Part of a small language model's weights: MLP 1216 SwiGLU, RMSNorm before each block.
MLP neurons of a small language model. Each row is named by its layer, matrix (down: output weights) and neuron, and shows model dimensions 314-409. Each number is 128 + 24 x the weight over its row's rms, rounded and kept within 0 to 255. Numbers have three digits each. A neuron's up and down rows have the sign that makes its largest values positive.
A block is one neuron, or neurons of one layer that tend to fire together. Before each block is what it responds to, as a language model described it from the Wikipedia text at the highest values.

Responds to: Mid-phrase connectives. Connectives like and, or, as, while and commas continuing a phrase, often after a verb or participle, e.g. "trained as", "did not chart or".
L2.down1183:104130130105118126140127118171164097092124164136126101125104117107164098119131124151118089116132119102183165123143133161133111132131124143153091163129128126114105103120145107079133100161118127110146146124121144121112107171158160117135094062119110109133161131202141134139111142165094107166

Responds to: Field, sport or post. Words naming or leading into an academic subject, sport or job role, such as studied law, Rowing, appointed, hired as a.
L9.down98:125174106138148147117133115133136136108140139093140117115107065165119143121148141099131092107079138120131119129121101122125128124138098104135114120167111119134107071100114130138091182153135115117146153168128152138144128192145100135159139165139094124142100157119133115167139142131164138119
L9.down433:144103099111151110163101122089107138150127124131148113138158098106132154097125091136137111076146156127097096149133140142099069127107161095121154099110169136122137123115089114141114155118136179088180139151168125139153166139079100124122114126118126112145147107145137130182123111135152161117
L9.down629:145112134142125122116090143156141187188137159131177124119093116116138116176106115083110142112173138123119067162152123157152076147150120134111124158115143141115159132148098097123172155125116148186169115116141156166059124130140165107125132144094131125122115099139107156114122110099126135150
L9.down1014:127175129135097122127126123117160139111103178121141116129102158150159137161139134104111163103168115154158108084092051087108126162156084162123126104139153146165172104134135141114119126127144164102111107140135098111115129102151121149135149169113136131148137100140145096142114106159135130098

Responds to: Post-noun connectors, mixed. Connective tokens right after a noun or name: and joining habitat nouns (forests and shrubland), is before located, hyphen in al-Sham, opening quotes.
L13.down123:120157114106119174126131088119154149148084116113132123116166178150132137120105111153117116144132162087176134144120095122130137112087129138155109165136138151100146131140125148129129132119105119165160123138131099135110102107140098145103119119145114125135142092145154104131107154110111100158
L13.down271:184152146131127118161152118152138154139154091123092068130142119138146109129138129160145151101102124122114137077154119127127134101120165157077095128111116088115146142153141135125122132119127183120125135133150156084128144199152099124135131170090088122157136087114120127106145142132092125135
L13.down358:109115183090130108117106174116121127157137122120120152109130117080188136084178145141109122150166138174107134185112140118120126175148086141156129137146145128123146114081112192117113105128125151129134187111148096179120129104132150130098100112135100150112111145186100116142088133154113135126
L13.down419:124123112142114152157100082139158115120129106127184117120099080123144090136152150118094135130101111133198119103072100103112097067099131126142117107143075113122151159136114146130129147138139112114129115099155112128114127107131161109129099123148108119109120132121137145121137135089095162142
L13.down492:153150148117092168144145121133089102127103126104119157067089130108129122158122140079124151115164133102131147084079100089152119152132144100132135119076128132179124140163133153181140111130110130127114112099081152145131104111142117109084137141118131132129116119145099104130052091128106120101
L13.down544:163095138110114123153117076115140116192133130149123160146148166117108171134107089121152122143128133092134132131143131122165109146153147120095114144130129137154132117120114144118150154117143108134145121123154126147134088143153156139114161133116121113152120137105127129106119149169100125155
L13.down657:115140101158161155108118072141154124152160151154140168137137119082147125138119106157122141137103120130134126112145115122126173125158138131072113089155116128136155150113112147142156138123110148118134135147098106116128079168101136106135128146133115143098151155130175148115105121135143103109
L13.down707:135154084129114148081126107136152130223100142128136101126137099161161143089167101105157166170125144147136152111144113168145130119137107134119070121125123128110126123122112091087127134142129131094130118141152126158128164144175143186169121099124129143058105134132121112120132155097119094100
L13.down772:104117132164142126135093130113165151143130168149114104118114137120144131116091143100106161134117112155089120110145134158123129119119153106184099125115114142141100126136155094167131145116148158123145126136117152131141083150132112166109135111127153117067115130117081156102075184135133118137
L13.down802:155140169122123109114146132163089114129110108140109145152113142106085129163115137155154058111111131146111153107120135121116109103121120111128122148135105131132159145095129134121152116134176158102112099118057102104141118146114131089157117109095101146099112159089139101159119138120138135165
L13.down840:114145126122167091141105130097115119129099114136117092144109119119168115155114097151140116159100153134149149105148134116112113171139171100119123120142165134140157124142079112056099108118138094133143130113140096092131108125107126119146110096154116086153133123164132112117117125097114149152
L13.down939:120159127109120141137155154118146122155088162113091170098096111142132113156179133094106090146105065144117139142118116123146115094173145130130111118123117150115097109124104107129127160132114144128110114165126144147125140137137105127140143087115117130133157125139125150159138047181106148145
L13.down986:141100130105116125137053109099079138155125110128154135131120132121146131150174158123105117147114137135151100124128120157135152112138128109109153119142106140087090134129096141114128125111153139143158068089107096071125118160161079113110096112131067117167127150103182141103163116111112126132
L13.down1046:132145173110139140137141118122118152147104138060148157140124095161126094131121117157152083165129119123107119127108084148129070147104097110132122129117067119103095122175143159139137127106125148101114119163119138118154155117099094146148117118091154130152126152111163106112128147161138140134
L13.down1056:141168119104162141132162111141145167159119052132144114126120120138088101127108166131140144158081139152129150162128141195103161091126133096162115117149143134126129137157132163148129099099111098110143096118130159126122141114136138136132179123148107129118171120180117125149112138112146115089
L13.down1181:097115166114123176143145098137104155192146167120101117140152116121107122162138158157118161093119090130123152137136118069171120119167120069103147139133169143101129148156153116126173149146116128155103126147144082123112123155135104115138157116154126142073122107109124132171075098162130099066

Responds to: Token after a name. Tokens coming right after a proper noun in lists and citations, such as the & between author names (Holt & Byrne), a dash, or a surname's first piece.
L2.down243:136140197122092167124144123142119115131098129127081107132122122131159135113108135153130125108134121102104134119112148087130152145118194083121140117114109118112113095114092132099163148123121118132113134095139119103149103115109117109165102124113163136121119145166143135156184130084130107089

Responds to: Fragments inside rare names. Short word-piece fragments at the start or middle of unfamiliar, often foreign proper names and rare words that continue in later tokens, such as Le(wes), L(übeck), Cor-di-us, Ger-wen, and maus-ole-um.
L2.down1105:136178121116108115182127125134148136185154098112095149108106104101129166142125098137197155184088153120143150107153147097094137169086146084100144154104104142121146135106093111119100140148126134148161121112157130165140098167113140086103124116119126134125119123108140142092080165152121188151

Responds to: Main verb after subject. The main verb of a clause, or its first word-piece, right after a subject noun or a relative pronoun, such as cancelled, made, named, attract(ed).
L9.down251:116102087135124102100109111177079155104084131081137166102072080127095115072134116108143157146171098162135123135108128111132129118159159142128181154130120146152156172107096102128114164136134115150149116114107123116126125114115130121133098136133127081159102139137117149154137135154152077110
L9.down365:133155124156064110127125089121160071085131156146109148114119138146113097079139136116085102141133105106172138125181164115146153090120148167113145100100168176105167128127114062163142098095154139143124120149178116152093114119131135133132125101126166160149129120119123189133122174143162147149
L9.down634:162159136136121099129124164139132106099129126130126095146132103138087084167124187114091126120113134087143105094139138128159147088153143149146174099101129142098131124111120112108125150128118180116081093148150152150119120134114138096104153126101150131140126148110116093094093165150131101148
L9.down1109:137160166144107157109131100142200139151145104152145123135135126152147140131138074131151090138128110119179087145153180137136131160173149130137072148121099124119100138135131142144143089140137106155162143135118103142112141093144109140175083103109125104141141092149115118115131119102170146095

Responds to: Verb inflection endings. Final pieces completing a verb split into word pieces, mostly -ed, -d, -es, -ing, as in respo|nd|ed, rebelle|d, describ|es, reburi|ed; also deal and play.
L2.down821:149088110123135148084130155152105152131097138149136089079127131135126124138130117142103151102145095129112119133133129096111128140153125154113128117150098161147092116156109154123148122115132167166164120150145112127129107134140110114171134137130083168151179143167112144121096150127077106125

Responds to: Connectors before category items. Joining tokens such as and, commas and table pipes that come just before the next field, discipline, language or profession in a list: "mathematics and physics", "Greek, Russian", "Lawyer, Politician".
L13.down83:138109142128131164175111153151128156144161127149115128114146135139160137135119166163079120065129179120127150112145128089124148084056105116125120101095143133149115109144119182081149111127105134151141133175139120119159126102125112109118135142168179149166139114098181116105161109173142131062
L13.down176:107152123143146073080118156148211140118103141123145100147095133132158132139131148147129147184147131108098133125141115146193120122108127136117150106114091113125108130080137128132118157147117133101189105132109119150101130148168136087142107128127140099103115145128161123106088117168117120173
L13.down209:114133112124122128170152134135166127101122117114120130103098127113176110125117089145116112167125143105113123131170159135169130125126094091135124106140145126145118103146097131107180137141116110128159110106145185134091145141133125140149123139157108120105138126128123089139116114092144158137
L13.down261:114128147102127081131092098126137123134155141139098122108165136069147162109133095146122151142143168101152147097138131087116146144144129143115093124099099173137163146111116177109145142102139133159174141160160135125106186163092157120092124144088150148135113129125106078134143150115136138145
L13.down287:093156110123124122151140142157111097120127076160097104133095152179135148125149129135131106096147107117141107107115082115144137118108148090097096139116087105138151159136142079129103117094121136112199146133113136089124154100124128156141131122127156119114138143127132145175137102135112142106
L13.down469:126153114134165118132140133084114083115154106120144135147112136167118133203121138116174192172119130089121126123132134151103132120122117108145144130106135100094179115118133142145092119135128134117112126134123099145183090129133125144140150096096130146095079125167151173152085130124156128119
L13.down471:135135141123151139128169126103165123125141136143113099149123127095100136076123093122150096114133129090154115132179129145132160118136140126124140124131112101142144104132186097105175122126123114131135105117148150154126121109103131104116137135134106182102155133156140114144161125103109138153
L13.down495:076120126099108095146106136044107135163127110116120096137134130147122129118144123144123119126122133110137130087103131093103158167160131127117111164165136137060089140125118118125127110127157155118103122103112109114125131149132179090121155140136122121133124153142145116141144131127116124153
L13.down525:096162168111142111125082101134173103121110147136134120117094081125160117161155132101134144124169122115094131112153159159114107127128138086129146135085140150128114137159087141120115122105116145105149126132120162111164137136112114116113093093134121102165125148141188153162147110129105076090
L13.down668:154125128080144180080142103145131158138155152134126160129079193120119145146140152158099075131131114145098153117118102133102118115100148124113152148106108112156120130102127135078143150082159153120147104098118105125091165141144106126129084130072124131124136152116136120186104140134132184137
L13.down787:143137119142161111150154135138154133087121127113122130129132123100108120135146145104157127137144093123113121063139097097143123142166063167131125163090149146147112153082130084142146153135119162102118153115115063123127108091120106156133098125089098119130151144134141108161110116166142112131
L13.down935:125141147110105109113121146137107147138104121140152132078105141140139094103121133149140189056158142115115133100155092153155122127134117142124099126158137096171108138112111167098141124139140152134122198106120148110118140177136112178085118122131105127150084075126111118146102120120124155158
L13.down961:124116109104125117153134059085136122149091162144164116126132145130124151149126102107118107123165127129125156134152170136092130138132178121142165143159122116135140091086161175060089133100127168141162154128144164098088109110101101130145128080122125159181163120144115130137097163187133147124
L13.down968:156110110126123103163102086069099128114139148091084145108132149114151136119123116112111135143128112131118123098138061186061120150117090155128121144172159117142110133172172085154129109145133116117113113121136194133105174145118141157134119120105166130134095125141134109156119070106115100129
L13.down1006:125130110152158132122140128172162107187128124124161147164078142147131141136091126151111110140134161154101142099104137145142122133137146151139135172110124130139128126105125136130090133154145116139120114022152152133108131099153117115179139153092142090118149102137132145168122101127151094096
L13.down1081:094152111103125125136156132137173130161118117138150143119132139119117130115125107064142120097129147133125130176140124161150079144122131147043149162106142183156132104113052106085111128157143131093136095132131085142167064082162149110103154127105129079127151151126117125152099158091138136114

Responds to: Germanic proper-name fragments. Word pieces inside German, Dutch, Swiss and Scandinavian proper names, such as the e in Ostfriesische, the t in Koncerthuset and ens in Kohlensäure.
L9.down97:111135163097140135133093135126073158116142129161162157103124136156157117106160135049154096126135159170122111121149164140091120094189088132101134139129092127111092106133124144143142164097186130101146090104124136114120106100149131130087187116114156110135127122123112155135139135133149108088
L9.down123:158139125128159128123096118168175132104088116149071124107158130110111115109161155145102117102139166095150125130134130134102108142123121150131119172075106093154082095177139135158176189094130122091114107126163139141105116120110150135124119101114145116129081102122151166174156149118148139109
L9.down269:092170135127135107115133159098116140097113122103134104176087122129135089141129140135130065157135149098125124129139104137089155148136089150113176103123153121185141138137183139136145152121152120104118096162110152174181108131127130130145100107103127128079153138142132122136119125131151098147
L9.down1208:165120159165134110124121136167117154152137120157105156091139137150158157136131046116146128096104156150120140152121104093126089136129128144136124129134159140100121100110108127101115070108160142139133130141132097125116114147132097111151103135117135126131109114145138094103116147133155100120

Responds to: Before place names. Function words and direction or size modifiers just before a coming place name or region, as in "of the", "southeastern", "in southern".
L9.down58:148124134168101123153120128153146167162105137125146134130112115130148090172153116071165168106098111122121132126104138148156138173077108129127110157132111124119143170083129110126144094147182128156149076152124160153128123088145165149129120137156119182098148128148127134104096127132164137107
L9.down67:161156129157185168122145112150151105139109139120122173138083166136152116131094127127100129080157131137150110100132188119113108141114131132144090129128150106110143104153130098145141142127159101120114124116133111104168108110148145117138124121136126099116114128101109108122127121162114108116
L9.down121:138129122117110152120149138119120120124147142115111100141148078139114136089115082104125151112110090114110157092136120135149125090161109121141152109109100098104145184160150107177130070095121086136102126141127115132126143179129155108139129135178141131151143116122095097090116125133089095130
L9.down350:108126117128112155144158123129090119162114126136156103107123106134141119156124153056108143152146137121118190126118146150156168132114177110131134138137123155124123151092157125137177149108112149153132141131150122128119091162146124089139135118132121165116116112128141139158165144164161114119

Responds to: Ministry-of and word starts. Mainly "of" after Ministry, Minister or Council in government names, plus word-opening pieces such as cl (climatic, clarify), All, ski.
L2.down661:111141149137130171176152141128141150154160105148107128146131140131146122130161131140099055096157166098121161115142117155100124140133129107141150109117117103097106122108138100147169136120150095134103104115179169128138096155092130118135124076093122176127143106165178096144102099149108134101

Responds to: Mid-word name fragments. Word-piece tokens in the middle of rare proper names, such as surnames, taxa and places, often in lists or tables: Esc-obe-do, Tanaor-hi-nus, Roe-ese-lare.
L9.down141:119131122172123134122185138141105108115111145108094133138117134151090113129146137119128119135176136105118149111191156154125156169133158100115110128127121132129122143133120137136093138147110118119101124153073155120115131169146123137100098146168139145184104138074141106130160165123116137088
L9.down344:114142111138123122132095131147111154128154123096103144094156137124122129112151128110157148201092082164105159139135129109123113131102167149107106142152123119146104147155145113090182162113119128116140116125124131157126132117162161161158176119157144102134123159071148180124106163169156139104
L9.down718:139130155134104120152135145087081113132132129143078094129131129156121133131143107158119124099137109103097130116130152125127137110152143149113129141155151089149095127185157147121105118158134104154126151118094122119145150134123124157141129131140124149155147155123148126113129126116131107097
L9.down814:119119153178162086128141148124051123100119145109088132123109123153103127127135104162115127127095108127127118118127141126126142132105140159095117145172150107139118125164127150152163136137124092166144143124114135143104140124135153158151132138145157132151112152134135112094150165142156152111

Responds to: Growth/change main verbs. Main verbs right after an abstract subject noun, mostly growth or development verbs like grew, grown, becomes, go (back), often followed by into/from/to; weaker on other predicate verbs.
L13.down99:111140158098138123127127108138240153110115127109139142115177166117126139148077130137171092144109107122114133154103144156131101142126133151158137142140115179138096125125123177148115187150119117119138115137083118132135079119122155163132143135090163129111117133118123136141124131121168135132
L13.down229:110132114114158164101145140165153109087111158137129113104082130157109164108095155094124091202127126098123125126128105194153121145117098140118181123111104194153153092109103087153094129139141149128127080131123131115173122112113103120147100108140133124179149097133122146137119099119084092115
L13.down266:112094110137114122118124144102161133111119106139153130067107130131108117115130127078131125157137136118106124124098118142094102142129137140184153096162144151123113108158143126130080147105161130118091154102105122140087128131098118107155135108157108113114124198108130140113116112130149107136
L13.down272:129124135140143157171115133158161105122160138116141119114124096129168070137146109143132132123161107142120123146139103141157122100096122159141096125101171141168113126100119134093125125139128173108115163133118151111144140134115063162178118109129128144114197124121065120114127097148148116090
L13.down308:162142115153089143124103098116144129103100115108110109121090129131110186099142111111174136172143156120133128112099083188119096150133110134095133120144142142152124116124104125140131109131141139110156155163151152148094068047135126119123128124147115121167140100140130127121157126139154105160
L13.down390:067129118133143137114120145106126107102109089176138131123102131084139104102143140190120094161134108140176113120104094135106122097112187182128119112085153153111121126087148112076114105157101108119161135155087158133144104132144122097091106133117155139119128129155167141117117135141127156106
L13.down457:103119184140138114121141123153168124143136152162110057126130126118147109169125108092138103135109109129140148144164151122128123167097110121139115104152118115141111142093169156115134157162148126100142119096125116118092099137144156108139134122134116130150106162126100135133152102089116124109
L13.down557:102082134140123107117164132160132120148101167116136088087099137137135116145125121141085139146144113138158098158137116182139144099078092160148113119109082141149149104182109115103156135167124151126168135085117149128107172167112147111063122112151142128122176125141136118132119117108120138123
L13.down571:121101097107140165123110129173124109140152171124148165145126122151147129133109112096147120136109131110165137072138143097151123100159158128120144152159160114141122136130113083162117123137134115132102131149154122070141121133146122100123097088125133122131135153120133146130106133153105185190
L13.down832:174149119143096145095067135113135114169115115137155112153152127140135118116105144153137121131101108130142114148123099183126055152161174141129094129097124136128131117169098127091153156090099145172160151111118147123125118120122147124135090118138138182171115131142078150144126134110158133113
L13.down910:186159149152111143156098102123105115116131191137087132148128121163125102091118157126129160103131141116157136123106082097141129114129123155126107106121113151098114173131134140121130111113143116141134154118131151114123122160088176140139181140106144128166127164127133109113101110099144141087
L13.down1086:100152094160108154098118115149147136061124119172131151155151161121140135131117125119096134113114149120128133135152117100113116181139143090067115129107138134179110114135139136141131147126135153141156121255153126120144144168116107166107107114125140127135132129127115176114122145091125116159
L13.down1092:132133135171116139157161133132100118095119128118101124133145146140127133108109109133138075108123121113135139126100123135147128124134121106154129092144107139103134142134141100152087126144105136095118138132100137116122158124144194062094107148079105147173152133131137118115155109126151170141
L13.down1098:102122140139142101116098088084155150163165088131168149135098118093171081137134155152108117112139121148153136136110146126156138101135127120134159151156103109104120101123118144101108152132100130116120139116119114109085120109159163120160139147147150130122126168101166099142125120150120160132
L13.down1137:142129103099122152129127143152077150109134165119148126142127112128149124127123128123111141138129116126110111126132143170101192141140130120116146134116164154166114166119127171124112138136103114100147110105125133127131121123097112171111101125173120084146126140095134127070090108116172124151
L13.down1193:129154109144127076124125087128119149136158122096164159146122144107102142115146121166133139155110139108091132110111104146092124102085120137131122133131131120113110080100124131142118133155135128122103128160138109092116100142122117166103098084132137186111124104118132122126115146102077133143

Responds to: Repeated entity name ending. Final piece of a name or noun naming an entity already mentioned in the text, e.g. Zamo-ra, Caesa-r, Free-man, "the village", "the airport".
L9.down5:112105128149137090113143154133214120148115140159108178137135103124129130120160122135111108140138098157123092130129077111128092100108146164116104145143091178110143113099121081093103126102105089098157087082145113110145136080145153128108126104134151105132150133113151113101120157100163149113
L9.down167:128132087096115107163148134162125152107101105119150066123110102080162140099137134100091074142119117106144147158100143162116142125096134163094134143155143112110139135138124124159180094127118153117154147116147129130101134129117131117128131101119132136145135154097120156082183114144192114101
L9.down883:114142109121139128144132130134127116123124112132133100089116095115148165140130149123160114135155130147126160113150140122175138078158173127111116135134151149105112132121083110117106137117160166138118122047125150122144118106103130112089105105105142125123075128124144119087096072137166133123
L9.down946:102144116087154132165155107137153134146128107124127119098100113154144082152179110113144099133203154157142133136153177158106135092098140103148108161089105151113138136171105136135172140126119138126107180107160121095137118102141091123089085125122198107127130112134099143109142115141139135147

Responds to: Light verbs after subjects. Main or auxiliary verbs right after a subject noun phrase, mostly get, have, had, made, took, won, as in "the Boilermakers got".
L2.down238:159106122155123140116150129151137126112163163144151150083127110127141123149155135163107118139131121130061141129098127068106129086101103128101168168103109187114131129102124130099102122120129130133134061165142139119136175150143148117097106133118110103130099147103159108122154121119104122125

Responds to: Inside multiword proper names. Tokens in the middle of multiword names and compounds, often German words or "Minister of", "Compagnie des", "Union for".
L13.down48:139159130121082115131148123140128109120137102129091107140123161098140171102084173123147076102157113140122148115144125166137143128091170106088130159100145111155141154120188154082152176146123111128039132150162177143147122096149149117181134126146168102078192112155127126149136168111133107087
L13.down177:159087108133187128116109164132132127106118160150119137104120129098151107106121141102134114102122147163118151120135121125164139139138094154137122066169122091145129120073107115101092174097096125110139138157127134130127132062149130143139168112088112102164124164136082102143123131066102093149
L13.down260:170172165085140146099177115136178165157124176117104131130103155141166159132153103083101088097111119120101115140135163143134107140126160149146109137147111123139119130143173129150126090128102127138094082118125137166076124129111116123133164139129093145101142144131093129150092075097064093123
L13.down294:181151137125121129120165128152121081094140191109120132153115103130147103199100154086158158114178148136120105064147139154148118143100116153157125134156161131111105135131136158119103112166144084114093114129125140077160135105107126182150109163122100165095117124143158109131119149105139132148
L13.down400:158139137123124166092144139139130128149150109109106110136139163111132127142124156124111177102133062137105160121156124107110128124155147151128101148086088152128174115093150101110114099156120150071134075099108119125143130145161135131058126129107132126149138159103062158090140150073098146095
L13.down505:147176166120125121119130119142153126138139120146147183109079162104151126156168124117137149102107140100099178136110143137127142106124087115141105132135104102097126118121106176135115142101118097120099135131104175158093171163085073099130141137116129095154097120131127127131130155078115143088
L13.down605:140157144116171102104140109182142092127080150103082161124109171123131103154125129087160138162134089102123113147143142127125090137166136112124104115133095140111133150082151092121163201156118081128107138149168168097119116125120124096159105093064122158135111139140101134148143161131130121117
L13.down709:158159105114122081117133151139079123123136135098123108161125083119151147143180121114118105130110155122111134145137138157180133146117137151077167130120127083126120152125160144120182125147104159099126107149141148114154137097145112132109084090113177110172163142148161128188118116104118134154
L13.down753:124132114139124092159137127179161155123108143126119110140135114115079148096147117097122128129117181138123154125118167110128100102114145132131138160124138109183133092099161139116148138133153119150081119124168142156079123146139156107139093136139141114152135114161144120148138146102144107112
L13.down805:114120116132119139163123130104152134141113126121124127112101104104113110138167128114109164157089158133141135087120147122174141131159096108146102119155125118122141128125126104156114149058161143144115133124082131116127138122124122130178131124116107133114154100143136116138078151101088140099
L13.down842:157118122161114125140135143124096136112132154156094149092080102119158142083136107128132118120111102133164098107097126104100095119147123094106116137138092102107137149118104134142147142176118130144163093112107115138125138109137145106145162131117110133163095149139130114102134118121148137168
L13.down848:175127114133124108158141128131140157136137116125111158153134129096112121125133161148146114050148171129130136124125165078109136116093137169126097117098143171115116132146132116130157097184163097102139110128123122097148113120124141130119182152125112151160133137117130095168089139120144135096
L13.down860:152104126118123118124121141122121144116128107115132085117123159115156097130163152113134114106149159121144130158083108118175134084124084109115153146153079135168157105082132149108080128128093104085102157170161110136115075092137124125094131146126113108122135132126137116119099139109110132114
L13.down931:127097114145145114141101151188128122125134131139129123143058145123161113092145133133105100118144140123114130142075086120130109093136121142110166169116159142098113138115108161164144127169115083114092092129082153151164138150185114179144149146111109150125126117144127115142140090116138132159
L13.down1054:086124122152127116126141097117211109164104145123148141154117105110136135173121092175120103135120146149079115130101143136071114119108104123160066149130131139130130137124066151109148148132063143147096215139169146154080110125138096110130120123153157084124176142134087129154113125128103146097
L13.down1100:065106144155124135104104085146152129146103162152118137126131153168145135126142118165098139119145131134127114134093150104123130119130139164114111158084122126152150143081110135139089156175119109133110128114112142119149154116145126141110122176122152174117140123134105071122134129106120085111

Responds to: Rare-name subword fragments. Early or middle word pieces of rare proper nouns (foreign surnames, taxon and place names), often in tables or lists: Ma-ž-uranić, Be-cer-ra, Tan-ao-rhinus, plus the N in decimal coordinates.
L13.down61:127140162135088091125100111153090076162166125126162151114114113118140118140119109097154143174167127136151119098129128130138185115120125149141117098123134101137097089132126125120110132095133105132162113117159136150148130134124156126124123143113135157168138133136114151152133135178158097107
L13.down139:120111080117130146145116160135100156173127102085118126123099129139103089131118098111126100115168065136153135124104130139136152147151073124149121179145134125141104122121165138145129134107116130133126131137130182132192118106114111171100143100147141100163168136094122119149154141118108104135
L13.down259:184072172114101133121118160108106137176138156134138183113116144153107123106094171136128158172138105132127119123101145092140093102140146137089095118127136135130128141150129168154164115072110100103127110125118114113086135156086136125136135127129075163126164090099183174139125088118095171147
L13.down335:119135138185112129137112126143103143144155100120122127149112087112166147150095107099123171117127130141165087126116111132117124166103136131144117154114157149087153121148133102140124092079116133188087137133158121128124089134168092133162097170111103109165128108121134141156134099109103143149
L13.down343:162089142133130079139120104112139134123125120115109102154082160118090103153040138157121151141126105099127121101147120103155088179128170101141134166119151132107150151113104062152134165130113103146120155082148141151104093126178159091112164103112181139116132103149178106153131130138108128097
L13.down426:119124136134073129163116103073115138146094087145138141148153114117115096103125112123105113143120181159097099115146125140082121116109148150087109154158153106113116119130193172128113094114086116106133174152155113123124119163141094144120130131131114147141132126055147134143143139081145120134
L13.down639:143126120146119104145095110145157115111094136120109127095114161112096138142114141136110081135127152133150139132140106185160100130109164110144138144122090128138137103105104096120159108083137133134144154139130098139179150160131148094092107143147117088145122152138099134132096121164131137080
L13.down688:136130176145144134187151104130120104130175122128142133126091135130125149151130151151106116157122109110117094120121126120116165160110161139114104098134132128097101131102147159097134145120095122191121148128145138107143159112112156142111128088140099130100113152146105105120120153119100084099
L13.down735:160098124158118145137109142186082123101135158108134108146096125175139149140165129171114139173072130148114143124120146105123062111138120151139117094098124114150124105134129127131123094103140127146184149034119139155104125129126151101110102187138129134157126158114110121099107109138135150102
L13.down816:128080111133103084124137119119162114137169132072173109122167165112124159152189150137100160150085139105120096106122129115130126084120188167130133091105128121137132116164083140128086189119139119106140150140118125120141112099142145139146142105137075129107150126109150119117161109141140107146
L13.down926:122136116106109126113152119093109130101120125151160120079122120151089077140111150082127090120094154105115117114156151119101148130160138101172122178136139109155121136185144177107142135143121152170105105164150135123083153156111099130112133109161123169165088093127149158088132137162135083114
L13.down1026:122149064102165133152114105134111143171147103153090122145155110103147157135139143110187143137081143149148123110158110110126116144124121130128139145176132154072151150111135130120176123123112141131116179136123138117117124109151121128186113109127144110146100112093088118162117144135122093131
L13.down1080:125143160081119110148111109103165089174157154095138162103111155116156135149107158108119125134093111116125172165154171117089115122110109122153127169108105154066132096113127069093136154182125160145132107099160135144176111126117192122130112110125137123153122112128130118106095098100141143118
L13.down1089:089122153125117099119135100109068136142139088159137140151084117117117118085094145148149132110154144123087124120126116071154157122132154112130130104136115141120129112109109117116137120155113188084119104045134140137163140100157102159103119145123125146085119104109133105117168127098143136119
L13.down1169:131135161138055149099141140120116112167134096148149117113138118104122107123143126125142144129110173124147115146126145127158124137163080076136091135131136126127103119134112142140081156110128116151117171115099149129114129136127125163111175164135085153139131187176109101120093138154087134112
L13.down1188:121138122148109152120130156126103105132174096116139165088133128090097115128142091112130121133132108081051103104142164124164121104147089141115140140123101134166133138130082106133118102120120133119102145108108113169128148145097109144123127133123116132122124143115120099125175181113122140106

Responds to: Object noun endings. Final token or word piece of a noun or name acting as a verb's object, e.g. making Chev-ron, gave the film, leave the city.
L13.down20:144140138132124157173138176125090153112123136155150140131088122114120141132142126137113124125119159114149101121113131173124138136141171163165101109098126115091137132131110083121081120144108084114150136118129112166096130116147139106131126105101152160101155107134126138172125116122132123150
L13.down299:157069175130137129124116135133155141185161139125122105102110136120096120127117124169131134124136140123095121172123147150176150119116170126163097144133106140105150118096166137135093137150137096152092149123131100118123141141114137128165159122112121146135117113163121144126129160140157133141
L13.down301:102143129108091142118087132129113114126134105104141150147123116123119083128164121159085166150119137166082104153090119153120152129145097126113090127100143147124124140089121126132111132103144143162102122130119135113124122107133115161108117095174179128141132135110150108124124138129131149129
L13.down364:128114085105128111115115136146148130085143154166115083108126127133153154115144131118137205123166142118139098131111175141121124120122100135105105162125137145129130107140113109106173100152156111131191115104108113111133125120119141121109132091171108116120134086112153151124148137180160129129
L13.down444:142130126156104114128150120113143123127111108119120132176125133148120150157139149151068120134110112113121119174145162100094119096100117140111124159135119155164129152114112151154117169126138105128118144116107132124116087131140148132110145139092121149121129107139131172095129120142120135100
L13.down480:143180108109145137138129097124106128102159127138150142146082097138113134124132123142125107111126169147127163122133117111145097096106118119105089097165140111150100142116118147137110138121101113124103109101177158126121125114096090107150111143175115088135129149145118141133105139162123126155
L13.down491:129175162138112148133095101140115145187113142122134099113121113116094111193092123108162138137087140112168095160124131106163131130129156137118123130166117171124128141081149120122114178146146176090145093132131116125186115125102133072132129070116136146139150137163088095148094102085129131131
L13.down497:146121071136152162144149118170148148085114130092122115142164171126115100144119116142151143137129101138092154129127137127102103147153113095151176131140174127127120118117156119194148110130134136128107131152119116156160132114095104111100155106129140170160106161147115137121120142123139157122
L13.down589:105117140160132118126148152175075097114103120091119133162105174116141164146128104168099120110138142141099120135152158153134110118108140130136142081139153142164116131177140135116127116102106152124142102085122110087081105181156084160120173111126131139139129101135161162142152122130130133119
L13.down850:136145139092136103151092188104116112113167123136163144152109129128158127083146102098130126150126119142126137149134130129117134127115110147105107132119138088116142148172126136148098151109133137137095131133135088115154130205133147129137141106099137105125139141135166095143128129127088124151
L13.down854:104144121118121166124154129121078103132122129118136131131108133115095130124141115119119115091142123106151113094138139153126130095108147123144117080105136140113105143148144120110086106118144138151090130102127148120134124108140112191095136120141151148116091124116135097102161096128117157113
L13.down1057:145133110085138100137139150150109102102148095167108134133115118160136125115118161129080135118117138135094132103104134112144109129071135096104174120140101113140113110124134121153154148137104131099147149137151104162115147108160107125153087106109087110105105150096131105106121117137147130125
L13.down1068:088135130137135107144112164153091166151076133115149096126100103146147128111150122123121138166104139131133078114161132118133135127107142134103107135158119143114140176142149118111108127154105148102154140105126130131135096130167169118133101134138152132157158148153111096096111094152103145077
L13.down1069:088129129114135138134097149138122130132119106169136125115124143126117147144157124153127135158118132106153111129122145141106094127141126110142080106114109142156156123129143088108130087121180098139151129122168140113115122131157122140167147108126157105128103126152139134134117132138098103127
L13.down1152:144159137131142096134136122129101126099136130119078128124164149155115167108141116154118152145108134110127098140159141128151117111112131149109146103162139111104143098125098121156106148138126141150120130129129150163196148154190124118151137148097124103113157114110113075097122110128125106093
L13.down1199:146094140113106111123157160165117095127106120127105149154096154105134127167097130125160125127130131156115146174132119104148134142123112123108155130151137102147095141118119130093125100135157132141099122113136108098129129119140114148132187135089158150108097143130141086139157135166143139135